Weights of a small GPT-style language model, trained from scratch on English Wikipedia: rotary positions, untied embeddings.
MLP neurons of a small language model. Each row is named by its layer, matrix (gate and up: input weights) and neuron, and shows model dimensions 64-255. Each number is 128 + 32 x the weight over its row's rms, rounded and kept within 0 to 255. Numbers have three digits each. A neuron's up and down rows have the sign that makes its largest values positive.
Before each neuron's rows, "fires on" lists the tokens most often at its 100 highest values on Wikipedia text that the model never trained on.

fires on: "1", "2", " |", "0", "3", "5"
L6.gate1416:173131082123122095075157137102112115171094141093126123121095141120083195070151101120116160181194066088113140137137141127131100171144189146157110111119143125122108160164159098062076100106076148191100143087113093149133131163125121172145146175174133110135102067085104146127122112099124167153161079139159148153124125146132169151094131173148079098145179106085082133127162140078178108134123108125158226112093091135150103188172111128052113144143132179095161159104122099094126123090147076084168176061133163111144112169137132065083098143107146095175126183111155071103107103100136150141
L6.up1416:117122127137093078141170096141151106146139137173102112136102154103143170136167126112148124124194146076136094151113115135105136132112116123137096144089092134140121155099103180159150170119068144151131141193097154189142127084096088119135131142128088133191178104090181144179116100122132090150103147146193139126100129087160098126203125091170148120159160109161103158146109190075122095131135206110138163163146123210122122072088085143188095152114126122133141149101147177158134136172164093162088139103150218109119086135163097171107154139109109131104127169173175106121112131137101138142

fires on: " f", "eb", " aff", " rook", " cur", " Cons"
L3.gate730:141112130168145085167132078108109130167084159146152076149077143090098145188145111166150134097107131091164109082113121157175187101150124126116089114151098122083065056076145148143132128115140144159156156107103200127104103132121132120219151159088116057098090144145129107149185133129140105172150103079138154123176081162093091125125208130076116181093116200192127100126124174108126133122179097101122069115172061168152123101133131097150101115133115162179092097097081184151149085104134152130146108140065108103088128152148148147147165119154107146135113119113133153146091061082178052154
L3.up730:148115137131149062102138157104170132159145093132110090123155135089118116097071155154109119146146108090083156097169147060139136140118104137155115118095071074117064061133138157165089193124148174133173150166138123133167109123121207109123100149130144181127110154112180046157131056090126092109121114083124115140123092086049121106132108067161157146074062093148084072179143172117151075140125100114137141127133086161136109126130129130102175100132151180128156139088128154174101153126169124152150122138133108128119161102154081125122083148143149091120163171108099117103138183153094084165

fires on: ",", " as", "-", " |", " the"
L6.gate358:065098160125038154155109141117143145159092152121097153103149170115162194107114108154163102087105098102079104115146130108097144205143115121114170122078183119118153092087118140144122132140160088112053115085114151149159140074125130181057078083135177085202101106146170127160136045130123157126120089099106114135128110069134138123145166124111125119090178109084157093150122134117106069117135149098153104130130109169114145128165148071084146160135074145165137127145086115135119128124119147172171172083112123074174134158142138112166099109080080113131094072131149105090080134131128147163
L6.up358:089146154114098132138160135079112118149093221116116172092110172137161148163111185167115172097180093195125130094167112116041177133122173123105166152168116187152123142119207146122160173104108080103132117094092129105059186173137161108110140135084118143148162170108114153117125172122119119131140095185147103142105123119145140148098128098094116133147165133130166157169112128133164120153090148117135144181110116244139085117052009124117106161115105160116110080170098143089152142145094200163145117110116105168111190133138117118092137137130094109086100075108156090082121139128156177131

fires on: ")", ","
L3.gate1647:172156190136118133170195116136112185111103158150167176154074180107110131049111147160119146104107094102160158162138186118099118164162075186138093119104160187180070083106213124151137187133132106099181099122102062139077128116080065152105163117182165101106065169145082168071162140106105130114150113089094117151094135160103139121146103144122142066110132091188116163167110136128147080132101176113126104145129118094126096175090126111108111145072200191119106117130095179120095137145142149120117099138122123102124112162157160150119150118151131149101162098127151116184186138102143079117
L3.up1647:075105127164188091103210147109138100151117115159144132159120111115036143097126199130099112129185170074154120115103154150126117102139126158146152145137082090102102119093166153120169136104136137141193133153117156130119092144169126104172135140164126163071121167154118175133113057146070151192120120087095114142092123109100122189089117135182113145083139141140106132134144052110151149139148142096142105154134173147198098078109145087088128094173179143132136136177109208164165133159174175154135138158135118136099105152103133132167200141113140121098152154106150125178135097129120156114

fires on: ",", "==\n", " ==\n"
L6.gate1370:118135132116179101134127157133172118107131150142124120161093111127099125128092051119158089114123105103124153082069136115138121127160127142192108120106183061112116083116180171135165147154130124094077131119081135124092113081153159146085148101154154093171105123155118120095112062150084099110113169127112160177089130130098139181120122100119141114110144122112172114159137160122153094173133146089106126133131120094200135152141112123145122091054167048161104101089140130141133158138154048084102108094175105086082140182152160132106149161164128142136146081105155139112181123105146097097
L6.up1370:157087133185092080111061141133073134087096115112109162140161108240119145066079098137129105166094090100159110123112088167165165130129115142134175074078124081103163141101105162083134144114163047148150132115106183109129049136134140117082120108143116089125073092151131134067061163247125181113109134183090106160120115138076110109164139150143097154111120115095194195166119107135143094132125124184086142150138171143197114155125148107142152129138123151112100073143110155093119165160210112129142116101115145167118140162131124113101066095108184122163155118136112189144091127148114124120

fires on: " During", " By", ".", "During", " of", " spent"
L3.gate163:094131059159178135170066147155127153094160161115096168113225088151226142135177098083164166125083143077126137078099154079165159150115133088081101140116113165146105076161167122120118195167152143124094097138153188149113125171165116109107177097103129121156130124106118164149167125113152136148100055181114147151132120124121100100126058192118140086093088184197162144157191178086099108119109151145158124180149167148123162133105126151122069130113151163186059117085122104096094102121145126102124114157178119085077129146136115138146119110157070167118125141126100106189112163127150178110
L3.up163:137098158084095156108180169151102094115147100121086148099188131113145154143115087101125055156142165141093125165146155111152143129113174097148133157187101153166121134177182156095090153135134176103111115148183060133115101172134127088182131130105124152175131131118194142131137163168191129153104145211145124190153129139102084141131116195105146106086090136164106118154125105132101091113162172088168177191127144197144198097076176108122123134149112135063131111089079117129096130177113043136100118143152147140107181153158145142101159080122171139128186109091172097133055169161091148074

fires on: "-", " and", ",", " in", " but"
L3.gate528:057154130108122140105076168173171125138114066158076099180131163127095151180124129121163112144111085117109093184114116089103115179139150069180093111114177128161093157101117111161091114121169176111170126211100130174027097114101143122146140081128063059157158100143160132056098151122178203190155156109106137103062138143073118114148215073127135081062118153138142070151071114138126073188094126118137145160080157173175132161150158139168098185167110092106119168149106154085032121157133122135178112062153131126076102092151130110116153140127134141159033152104160097179172129152147083116
L3.up528:059095153080108146080139084153153124113088175171083063168167110107112102164122086116133099111128115126117088166167071137088132165103105099099139104085162136163147145108105128113161098135159146116098114129091105136114135066138164075068193125127156123128156101139106139140102110178164152203124178169128157092077161132115091120162173141101132134091144152145144135122115077109089053084081165116114146125115133145148177044144148120139075131162073082058102112154103093129114126175133128168209163075132095115113077121144106195032113064109170162120032139146094094174081124115132143095

fires on: ",", "\","
L3.gate540:068171127192086045153158179108145149129114123138178123138103134109128154094137101149156143094172125133107135133117167054104159148105130171172155090139142180127152160114138154177086130142116158197135161125120086081142117107095105134113103160172128161154086109155129150134100111118102155162133127062147087128178156143115177100131170085125094112082151132101137185149105126161075142143169179137140116071109113088094090086149095096122089125167140049113112127082105136069142114072172133158077154131146123191173094174124152083123153112087140119133119076169139168191128125121138164073
L3.up540:154104156163164118099167107113108104042113100144172185139068115154099149121090132123107126100074145101165122172145132139104142136116130131151181059087137098131105130112127139165142138152096104212105068138104173119117094109127127054151118169132120099158072166073122158112140065137079129132116137169097176168108140151190205087148135115167191099047073132120140117122140121088064141113157129138111172120187153146060174121094101086122151180169178088084152113169139127154149176175135131152149104183104116129197137055067195089098148112119127235090173139170091073160169095112125115138

fires on: "20", "19", " M", "man", "15"
L6.gate863:179150101150091183145099147206150087150166085118102148089223161134125064169200154116120124144124109153171120066100102082114116111147131116177106139116139122136127123120133075126136144118101100094131124135130190128180131152138103107112124137144161141186145122154114154149151122122126128092189020114113168120116150153128121079111093152103126208098162169132154047154169138150105095138165203168123056086068127159151109153090125117064120153098178125140156082098120062103102151120192102173083089118150197100172170096167104144203157118107162118064099130130077158176117095132203137067
L6.up863:171175096127135105154113142102123153158138111155126135147136076094090099137134181119117154181130182102153114180132162099148190033134112136089115112040103144151095051093109106170158162144046151111117177104096173142081132052147123163124108153119153125224136158099132101153185166113116114117209066151154121081113159152117099155126131129166138132123136138082105165157104160127084161102079155101124123131101166128169120070086140109088187137207124119118121175148101116108138082092111158162147126204175138121146147079138124135148105152065144197087160114130181126154069133119166144118

fires on: ",", " where", " that"
L6.gate17:151103075181183168061080122139129143160185125091091087102095070152184116177169139055113101139069201156086171155117167119143100138152179071218165163130084105150134117186099139131183119185136195130064154097119135061146136129177108127162193134081141136176146102148124134133100102140141171110082064158132137128083151102154145099139102117131112155106152123118128111151104130130111139088124135164124066121187152152171161122114093161160079141146106114113078140119115142161156154081158108147170136080133106124095163145107101149137102174129165142232105104101106107163152118096176160110
L6.up17:161171137100166072108159143093119122121159105106092173125120113118135101091103097146152180148124186090173160112099107098177078154102069142156089149090112083115153103122129163107151156114093123096121135114093109102155096076146150230134113114150085126093171146115130120094106122123110111126151079171152082136090089159145130100091132153143093121139139108110097113130153103161164129124144108124138076175116120155086124208116133109138079111132183129152122139115130159133133130174212124094155146123160154159124111077084159176209071102082101147109093041125116129124097145184120066129

fires on: " ==\n\n", "===\n", "==\n", "==\n\n", " ===\n\n", " ===\n"
L6.gate1117:132068127158162141122134142180149108109137152101106094152120116154134141144136147123144117077102089178092146125077162057206113082133086149153157117061132109163084141167110141097156158160120158089145099110084134123130120213061127130143141080174099114082097098169144165135057113130100127135111191120108148110103139135130148162089153135158105183124170135116144137147120122089151153172127153087143112130092119098129159100127054168148090110092107204106117134192130122164141114184115091108126138070136105116109111118120119154109085163165137126125129083186144130139164153192115102093
L6.up1117:128126120131053140108154156115114111117116143107100115098138201163146122115131128116106099098159110200127153110088115153127119149161101136099104104120137112104091053101081159101122127152111078163177182088125154144148084227091141143087086109165116142116157142165127069135114118143148123128134115106099175137117086117120132140091144165151127090162127093115131094133112155125153108137087097121188090129148158151136085073178140129126115154082149114105116138135089085099125184161159141122136049119108152174194114088090138143145163146104130131130090071101137117143154128183112138165

fires on: " |"
L3.gate230:161153172110133128125077103118060125134179119159102141192152139141109169146081126110132103147112083119099124118107094157077111089079119144109094108145132126144122097125155115095153093104068106136099095116099184145091128063163149110065165119076061159098100156061148179124103084074143160119110128075109081206129079110148134103096123110147081080072171127083103087114130122095143089118138141113195089135124128193149174111140142105170194072102152090086119068125106115077163148163103095089174083141144086109173078128104170127172071158113131114121098116128160015143191157166117130125
L3.up230:099134155154092165152115130075148060097143109103057113164102094100125174115174150135193205134164125162066189160147105096111129110119160188137132152084140119190111148149126148149143094119178113088088086140147147077107175118135160092139128075075173114107064151179185056121061149097122092103118103148142091123066142132172166156074184093113156086115150160108167075184113102073097136145112111129153134144159114184188144148131158117164129138134095134146160059161120128115106127112073185075163138145120159097109155050165105140179060147104194085052117169166184134097177112048124180161

fires on: ","
L6.gate338:198136095110191108078154147108111112078172124184164078095135186064165128162137095132080110116125109102057135071189115176108109110118168112115072140160141102082169112175198130114105158146196179177116114105139058112093168122135098103116167158144096109122104099144177082162102095112121142112130113175143114141114204154144147115105157115170115187041141124181091130135102123126081098153137153160163151158113124159089167122111150166149122137098115104134117152146066127117183093146116164157092160113128110124112077101150098139132126137080111145074126067109117105177088131085057151076
L6.up338:149136149152164153095150114120151107109127091123152165132154138129101190079133080141135137147139065140080127088118088109104122177078156115145116130096176098158091119161175121097109117161150121141129103158114191118152138163105110121190170113122110105147090121100122139144145120133135133110175136165103101158150118144111134141190143151164099104101137189148164159083122108127105080129108162162139186162112105091155154084110079180113125162132114167066133131052125133167151119073154161136152157144094120217158085099169163141138111137120123137084106145090156122177148062112084081136

fires on: " |", "|", " of", ".", " ", ";"
L6.gate1246:127123106185140093049149110118158161092146153127169164077145149094190146091139143139160188130125142161137123105174161128128133123123112081157182154151107179099138080145119133129104164167143141119103126131094155077091113137161182077138093138050145067130142141098075158064145096118106122168188098087115142069161150076180095127117078089136103086127126131119105099121144046116141101183097134116121071146182174150153145097073110149123188127080096118148093135066192157065092081119159105144110112089099102128099149082124118140146169155119131164090117159053096115138151100151112095079
L6.up1246:136184161100110160151102126124115158126145103098087128113114089165098187086133134112187125142183077150129144151120108147136166141144117116087142152082110096073142068112084147172090109085092200087136122190165100110086144140111163171151057188139144150140119092148157158096111084090127156143086175174138137155133183132077106089191162157134136142155111203133104165132066100124092081097114147104071163130113079137093125139110135147081086137162104115141201132145167122091135076153119139155085190160172117127125178091140094166132134108148138178135165190154108048124171097109064120112

fires on: ",", " of", " de", " la", " and", "-"
L6.gate1676:110136120075112099161080119182102137128134159145157125156118162121180156066128104123177111119089123204148124094151114120155111037116119106092079096176177134082150182081122136142118191132135103141132078071139120134162187150051092122150071137161076141132139173140115148130167203159102153113154179125101157110158132097091168122132119057139104133090118161130151172236164123123056162115134155132064136076202166127178072129095119125100130135090099077110109084149168153145153089149126131124148139154093115192134146147122179112111158083164079085132115165085125132104138099119157121135
L6.up1676:136068138168095213122074121086129074117111102149092143138099108201132127125081160132070111145160124160134165126101072127112140109138116141119097090127165134068091117111104182180134174154194091159126101139109066166089095134063132115178099111061109104146155114179138162107163164159148121131102143146101112124130145129120174092110125173103126136122138171134100163123140162170111156135139144158164102094057148149112158116115146154156116039054128096130159153160142159113170137194089079131182141093206145101105141122135184085089155156108164091077180073127152162154098089133135099107

fires on: ",", " -"
L6.gate1295:095136140099127078053128131095114118159162173148174132121170119076154132098093132202129155146152179133112106151147195116205123160083123118192144147139126142156186139108149074065100107161190118091140112131118121090122122118127108072143149123141116122170122072116117131161109098120190114158180128092134120131120124113108073102133071123164123134141115180140079127157139115109107154136111156157136142121146129132105098159164106139128122138119063093117164162086158163183153116139098130121183111062179215148147130080148134138163156123076080153159164118119106147139097083157093149138
L6.up1295:154142116171114138177161146103115170137126111120183165106152101207133141136094128186135142105085188163112151144093119111153155153110088117163105114090152152059111212121171118085159094085139193157151131100138152202202169126158161196128164123180102101164087135140140097211169097112148151096121121102105118144160148086081137136173174174160146168141095213062122104182108089140094143113100188161086093158118170132120162136156111116177095189150122092109153121084104116146105052076148133078136146167152108082139139130122141129160145136045079196141178163157097135131133096141067156146

fires on: ",", "),", " |", " United", " (", " in"
L3.gate879:159098189158179077089123047169026118115153104085193161139143128172147098082138186113183113184073157216198161104119148155085138150119123104101105142147102103128129170094101139107114191111087131129127142124132111110074127170143095138159188123160148102144096100129153094099133082127117175085130108132080085073143109115106129156131100145136128151179140113146106078113141111182118105122194133111124123111138208099138084142173076147172121145076143138214126195122142098086167118101078146173119089159137123176141130144203174119120105152162111141132134068140134155136122167162147176150
L3.up879:078150126160158081115167185118116141107144167121143156089125134176164102131145106099081118142085161102170164116174133184116166100098129133104121103132162135104193118087096107092113111160114116129159181158149106068112125148137101132130172115108129131133114159087154108183137059138109171218181120089110090132145181122082145171150131076123135159073145091109129160102118074164162097100168110127115106111065118114189075074117050061143149121088123098160053169113128083125137145122114119171108155161152149165104141136136152076129091122138110118094143131131088130159151109125133093115

fires on: ",", ".,", " &", " Sch", " M", ".D"
L3.gate940:125148138098127136137107102078105103146141132099076110073123175098100138102132158145123146124149087102147102112141134186154094123139077082189085142121082090135176156085167143104103166158117147162193202138118122129126075109142176112133118089137168083118137072152097178172117099066124090081153111105180129143151103109099093134101154136139131125094024127105129162067143145114158089168132086187099136149148134127129128156110108159147126137130099124125116147101123110166140144141171090099114119127085098113176117162082145149091102030102113090108070129093161087120075162061092139180
L3.up940:118092065030171092148152149160125131122167079130130147153095137113108120104121134148211111155134071155124100116175070103107153100124107140159126160166122058114122148152096141079156130145147114129066126107149093137106145130132198140108128140106078150135124161142112117157124106093106152056152133179096102097117146117089144163134194161133183136134101174083139172065102088127130100190141062147102134097072123094099102098096119165177120100135104166090144145070155128152118139114131183160129082059118175095144142102138108190073086072101137216124111152163158130190100076171136101139

fires on: ":", ",", "',", " |", " (", "'"
L3.gate197:112113114077116100092121098176168127074093126124172153063143213144145068140154185158108135121152143080116127156145131054111106086186093134103130187110100106160173116172107138146077141085100104133093123194135128160148158094137126083151071105140113122188154110129144064129086189149131125162110087132156142099133127159187134164143121145094134088154164102110178111122153103129128127163166081135118125199095149135190039142099099168159158143110121120161141135110113130195091052120119166160179109145134061153073104162137143118181172137119154059126134180124119130149120115066208100137
L3.up197:146137078069144074159102104101144122137137150135168067057124161117145101141141120136120163159155144163163162128133138103137126122119032118111086171092176055168157156158140105134124092095124132135129138112132080130100108070087116162144151132102118118118118144192168126130126177204136122109102047173173117151141230113184094055089120132085092084138181146139179122165154148153178112140163132150129096101107115143099086190156123132112150142154155184128166125159176123105065159127155070120127108102149122098162153154156161135132101138078086104107119107198129143129143150135151122168

fires on: ",", "),", " German", " who", " American", "an"
L6.gate1497:139148151143069120094114183181100113158113136122077161104138146198143139130155143140143162111076206153147166124132060121175100137121091116116140070124136133099124092109168146057113125125182062119140080073083129174094174091142100147135140087142108073160114135115141106099105140079074151107129192189078102146084179116133134161100109153164130086117142091136134134149178200209085132119126230152130186140174153099157120119111124069195112173120139172146139128134083152153129135105117184156115075102125128113149183135111111113134136113196108105135137107142117188123101127094119189181
L6.up1497:140103089075108121137195189087067100084188075087104129168129149111151136100108116124060115177158148137124068161150157166147120117180127143098065133123118197134085120127071127116118141196088078110149117143170115157081132117115077112167169101123120140128127059105192074163160117124135139089145112094119101049195139173147153102098108130147142081150123158070154137107119063090153093142143089116115101216119101108124121128137163154099154177161088147159050164095147084120139123143128130123161135106123135135192086126166106171135159114120124109193098095103179139154128126137109125142

fires on: " En", " en", " Pe", " Filip", "up"
L3.gate500:102180115159143138098149138126049167119141124115078123123083161139114095131150130133157123142079139163056131131096125176078135127144166103162094194192078075141111119145132123103123147110117175106126111152116097124139092098112158165177105123113140159155162170095119105181117156129126156149124126173116132110075089123151109198206152105153125128099131108145115106114142150173176126144127128162101084123092128171145082138091136145105106163046179121107113131152115098117097128115094141116111144117151168099162087127171175133093103138100074099130114139079115146135078173089141170165
L3.up500:137100152143135127118132175137091130134151135137172122091116118144155168181132155152183147151144129104125111148082167142128119121128164105122149136086084144120141167121165158093149149125166044109169090178139148127122139177096135132106118190113114114108109137075156202114113131134150105123103107172146105154116121090177153122098163072137113153154105182091124107097149103102181127180110115112188129113132136148129156103194154095130073111119070121126062133113119171143131129127137117080068137072142118099105156098101075094060163083133173111158118127085163128105158073131131139129

fires on: " Z", " Le", "Z"
L3.gate680:204120098140110098135096142123176139141214141159136136165085142067101074132144185137131097114130107114102138127106072162140144124088129122114093114132150076105117089156199163069172158100087066132007157084115156121138067159196122110119107108135131141156126177141122122114148139123133118078170153069074120179095109120098108127108133100098138100132125180178132135128128156108170156160111172195153114114159119160176105085080104115129150140115137131122156128070142108141155157068116174110121050087134080167129118132148168115200072145125123132152143141116138130067133154118154115103
L3.up680:131125086183107119161141104072062134066091137077103115207148090093088134123135145155211150119053163118198159157115108117104114104184169169116124111183088206115136118127113116170200138132105149120114121139126155125052119157166157176161205096133107137135121086110204152124132092170126150132126119115147120176129116088103160095135067141104100035139077175093131092104150127090073158172108174125093149136159109110109110152203134139126088119178098133105115117137151156167120159157128209104140115156155111149105154136189114099116174128133142145136063099104112114141093160144112138120

fires on: " and", ",", ".\n\n"
L6.gate1066:083145110115120104108188127182173056145149088083104145112163151107117186120111129103108055130141120148100170069156087075117117094045194145146089094091156154148143127050134148089095157117130125051126099082129174118128112125124118140071156178140053143117118184152101126084091085129145132133124118144157122115084171132118120154139095082148117086172134221079135116126064119091094108112049120116125142179155116179148091192107119127144130160066146136060092125141151100087159143093063099116125098139151166187195108108102086088083158087122159144154107150150219121125131137074134063075
L6.up1066:131128124133156155154163136090146136136126099048083104144167182175126110149076138170067122119107141123142092170128077144129096126095135097127174096152155087153149119130085135134096085104157079120056137129100095137115160113103150180097103149107129070110134138129111126072165135130144095110125116148086127168064112170136134096140113121129093085048102165193078174123123184148161144120141128107164159124134125145111207111082115086166111134129139152052129098136177138119186096123096108117169184160123091108170142111094211133080088138144126095154188094139142208127159179139194098112

fires on: ",", " Stadium", " in", ";"
L3.gate323:109134116151100109114167124124051154168141120077175153105139066146195127134093142053121107106120072177158128151093144115066142120152102131062144120130142139119164093112184112134122175112074099140161084180157114118094170104113127092127138120061092126121102167083110165137134094156123113110121133153164123129198115126145085140121108170120128113160161115106139147141181155190136112114157092131099154091086114128121100139151144127125131129147100170130119131145048154173197141151088135147144153132128068205105159162123156166137140086117138080110132112136177106123175093145162124095
L3.up323:121169064149138131161138126107139155138141091173092135114106105167162129161126104083154120156118071177097074143071182106086121129138145109071110128074164108117213132152103147098134131177144137106112099147136098096114109109146079120176161100130178180105058113068049156120151117139108141115179177158131084147209083140138119144083143064098166162154165128169168131126155158126136118146163124115131119132139073146193121091171160097113127091145106118123113145154113114094143118129114132156145119105133141179124162088214129109090114110112143092137082158206178079137104131102146100097

fires on: " M", " P", "m"
L6.gate411:077155105189118158160103167126085187111164115108203123126122147097125138161128162094134121108161136122138171123170136126134093139136127181170144114108057127175140099101102141164117112106093151146111134132093196116067117102154118133150168159157131153142154116043062127150146145102125157062197029130095108074114120186163107113082132115081142156164113144111077059124079107152121119157076142110119129113127113136167123099125185146121111153146136137105179108181110114117115110180163136111090113092181162134100128139147117104125119143139166131160127134072183107072115139128091088171
L6.up411:110159105144130097108180132145151133109112106154144134113142121139135194084129104123120168129082118128116213181063106096114164130190137139089222121136084172138083143087162144130157138188106101076088145166137108122119088151102069068114090177136174117127123122120153169141122156111158123167130144068127094136150141108125135125134125118128033145103163148138109041147130151179145136064166106091104138112089121103103116112119121166087163141137114122097124147096140167127168087186154108136110117140144135148115107076123174146149094197102117174143155163079100108150111078120142152221

fires on: " |\n"
L3.gate516:118137131088109094067096141102137165160118123130096095127142112107213126138165162087147125113117152164133179122159106150119120060107100083106099134135144106102146113118100204113080144073156086140154158118165123076142118182138117149091071128093132093119154139151187091219141173127148142139126098106144179110116177088118165099158102195186203139124136109097103107124090074140168051133145092131135191118117162162141114139063075152100093106133186129064159099120184126176095169157141127108094124143116151124122173122139127156092162110104129182160133123099073116073127141126148071105
L3.up516:132125123150114151093074132158169147104160117096128255084163035161127197133137132135171096102169147139140107140112179107142098115107102146097068094157105104096128098165094186131155169120110093158114127186112137107100126160118071152136108093072101207136138104140181167146129120111098130181148093107083162160149119077181093098094117147058179194134083163085093153176169126136150150129128164213129126067169116127122132087123178088152167098132091103170092154095132120126073155120084155173077158131159120157088189159146118159127131158124126107105123101208130129111188116140095155123

fires on: "1", "9", "3", "one", "7", "2"
L3.gate1155:124121173071108125155127168131105123132142221107107089185129131123117146157126122116132107134156093152171122161140123162129121191089203116168158162127130101153129155114079116109164131088047153123155118107163051131133119047161125139155159138105151099192185163135176134131100092100142122185134120133114081081143118155130078144110150160171120092102163097094157169106137151098131108084111115098170084124143130140178128177207130101124165154134109115110164126113194118104134164175073147117103106142153089176197082132152114141141109118103127129160114133169121104147136107107157091081
L3.up1155:106127121101130099048157146142173096182161147102144130156199116152129109119178119150175096125100087143128119166145096065143144101144117127112174123179144123101115105162132117115111047108113118150108151091118100154165161086107136166100104119110134112195176128073092115139087164102164143111137127155085152182089071147086165092145137111168155103186089140117128155198130106106129168132125084122115128117111126175153115166100131039139185135072103164057131140138131123135120149140121158164110159124155122187102097085097079204097104133128115071123119097149212134125118141110139061076

fires on: " as", " As", ","
L6.gate1616:139122165119134099137150148177041151112205143159086147066174127089125122148171124097088182116079142071136178137160110133143088114128080116113138106141194117065125151085120149186158152140139179136201079134102121173185135182144145153089157137135161151038081154088115203086094142139101189156113108077147140165152147105101132112085106134121162174093114101170139133072167173089146167136158116144120118134116176124088133186134163112197107170082095161126145096145125136072136087158153122118089191130083056063170123171168129127193188143184138131147129207159115141150083157089154091148
L6.up1616:073165094079134144143084126092098181102181133154164164133152119104148156181132167166224123091116075127125125084151151191064150124125078147122080141123147128088096130078146152089131112069172143122113136091129107130153134093180114121111126151162136130152120078130135113115131093119190151111132096170155113143140137145183131157091107188135195053125117104059130074118153133134167122074192077128182122074115092140165138102150105123140138177105119086113178143120121139133155118150130071101106095105113083178103128077123096131138128101120108094181155121157171164106204100075183159206

fires on: "4", "5", "3", "6", "1", "8"
L6.gate918:156135107110161089102118122151105163207142103093200103105144113075125125182144171081158190145147074102180163165145126105073103105102149126128133163122126163118120162184123142136138136109067128133186159159099161095129147134077078154169157146141203162128092142125155104146123131123125118127108186084086123125052120081133089115066146110165099109136119174117156147144127132120129122094050177090143150087119127153169099134117084125173121175115102165146134148146110152115139165088163132158120142094083152144105108160165137147112136189098126113120108115153153121159125164129158127103
L6.up918:137130126112153112128137092159096128205129147129125090110166150080159155151100119110101123022155129129209153118151097142136175110197131183153084181097162095188135105154112129099104122089152108121178172111101124152138175187099090181111137124135130123102155092126165134169134121118108189159108085153170131152138067063032119070095162121171132125118117117077142150157135189134108155091099133159179069153127149126097088134096087183129121112109142134112207086138129131125085143172168158124139087092129153180084070088123158157082089130126172101124089131083131127076131114139098080156

fires on: " ", " (", ","
L6.gate1317:133050103106114149111087134082122155160084119107197158106121138106120143097147098179106213119154151122169154119106106094098142121130128113096046190131136124182174206111134125091092086141132110125088161107107158100194143141133113128128093117166204094145138064130082137149081166127162125096084085055145134097176109120120126104170146053169138127102193173172175131159140202143078136151209167170075108103125146126153088143115132119095141095054086186158136173168153087121147130132099141102082126096138161162175157075165187138157120089157163132093115171099102121131123110088137172174
L6.up1317:137153116105142154193124138125208127090074114081115112104062159181110135162166199191110118077144197140100106129100162159099162141099107097110135168123052124138108155048083169109126066175117111113158111145175117166133163177135100171157163087158165121180149116184137146160082120144156114146110060083122158185147099100099060144093113103122172158140131136129188112120113160174178175173128130151140164126074060075149089057072186077162120102071100148094154119157112099103117123144157193140101126127179134217134141143112144094105166079127220142133142159167086148074134130133126118161

fires on: ":", "',", ",", " John", " David", "'"
L3.gate61:151114150128151117174070200153120056112136131140134145112145134175157128100137097147100107155190067120088114119140122132082150115166143115182114182172097098115153139121146191090103147136124161137133078150141139161118158140106112112113089200126086103132145178126128125099152088071144117081106119115123082104104169114137123159109130097140070137118137102124130159111153159101138073139123108147104091153087141116156123128139085176142140138158139112126133119169120107097062156110121148115118087065102087054170156173164132186102110105141113137116076115109118122141124095139160089146
L3.up61:097170100076069105102076103118150160107139086097108107107119158157092114120150093174129148144141135109136133169163090079126155136173081114119070178124095102163118132158147088089110145122129181068205085148111128107126169096131132172192108105137114150148090116186116116183160159113136125099177065120120156117132170179089108120111188098096098076105170116116168142151115127141165152137137116155081153132080128181040086191124171156194142145190131162076166167164048119126095163161206137130134095088120140110122119110154147143129130116120146095096134117087151138155147096112126086086

fires on: " ", " and", " of", " l", ","
L6.gate326:082169143083180120137155105121166141191131137175183075178101222099157156115154078088099106114131167122111113101112051128123116136119156098127133123104146222131090147097169090128180162108189137128193132136150122167092087096113165127179118081119140068184129125145171121150075123106120113109136061160172138093138118113094100124180115148060111085080121087184174113099160140176096072139132152154099161088136123158085157149184116093051096090113164119087110101111069157184123126138141148129154171093171126132117104114097147173137106204107119128189154119161143149118147117111116089134
L6.up326:091144161120086117188108106150125143101133097131183145162103176152133127092115165158144075079133151139168110122153077125107135148160055209134159132103096153095136123108084093125124183123100132122115117072116120094091110160153159145078100079157103099133137086097159090107122094126115138134198122082146144112159148158099072109144176113110161109122108114104172130146227076168134068171087200148130078166162115099165107188088145125124128167143122104111076120129152115096118136127098164154135138141088164191106144109107114149144131169152170128118129166128220092144069127114110125180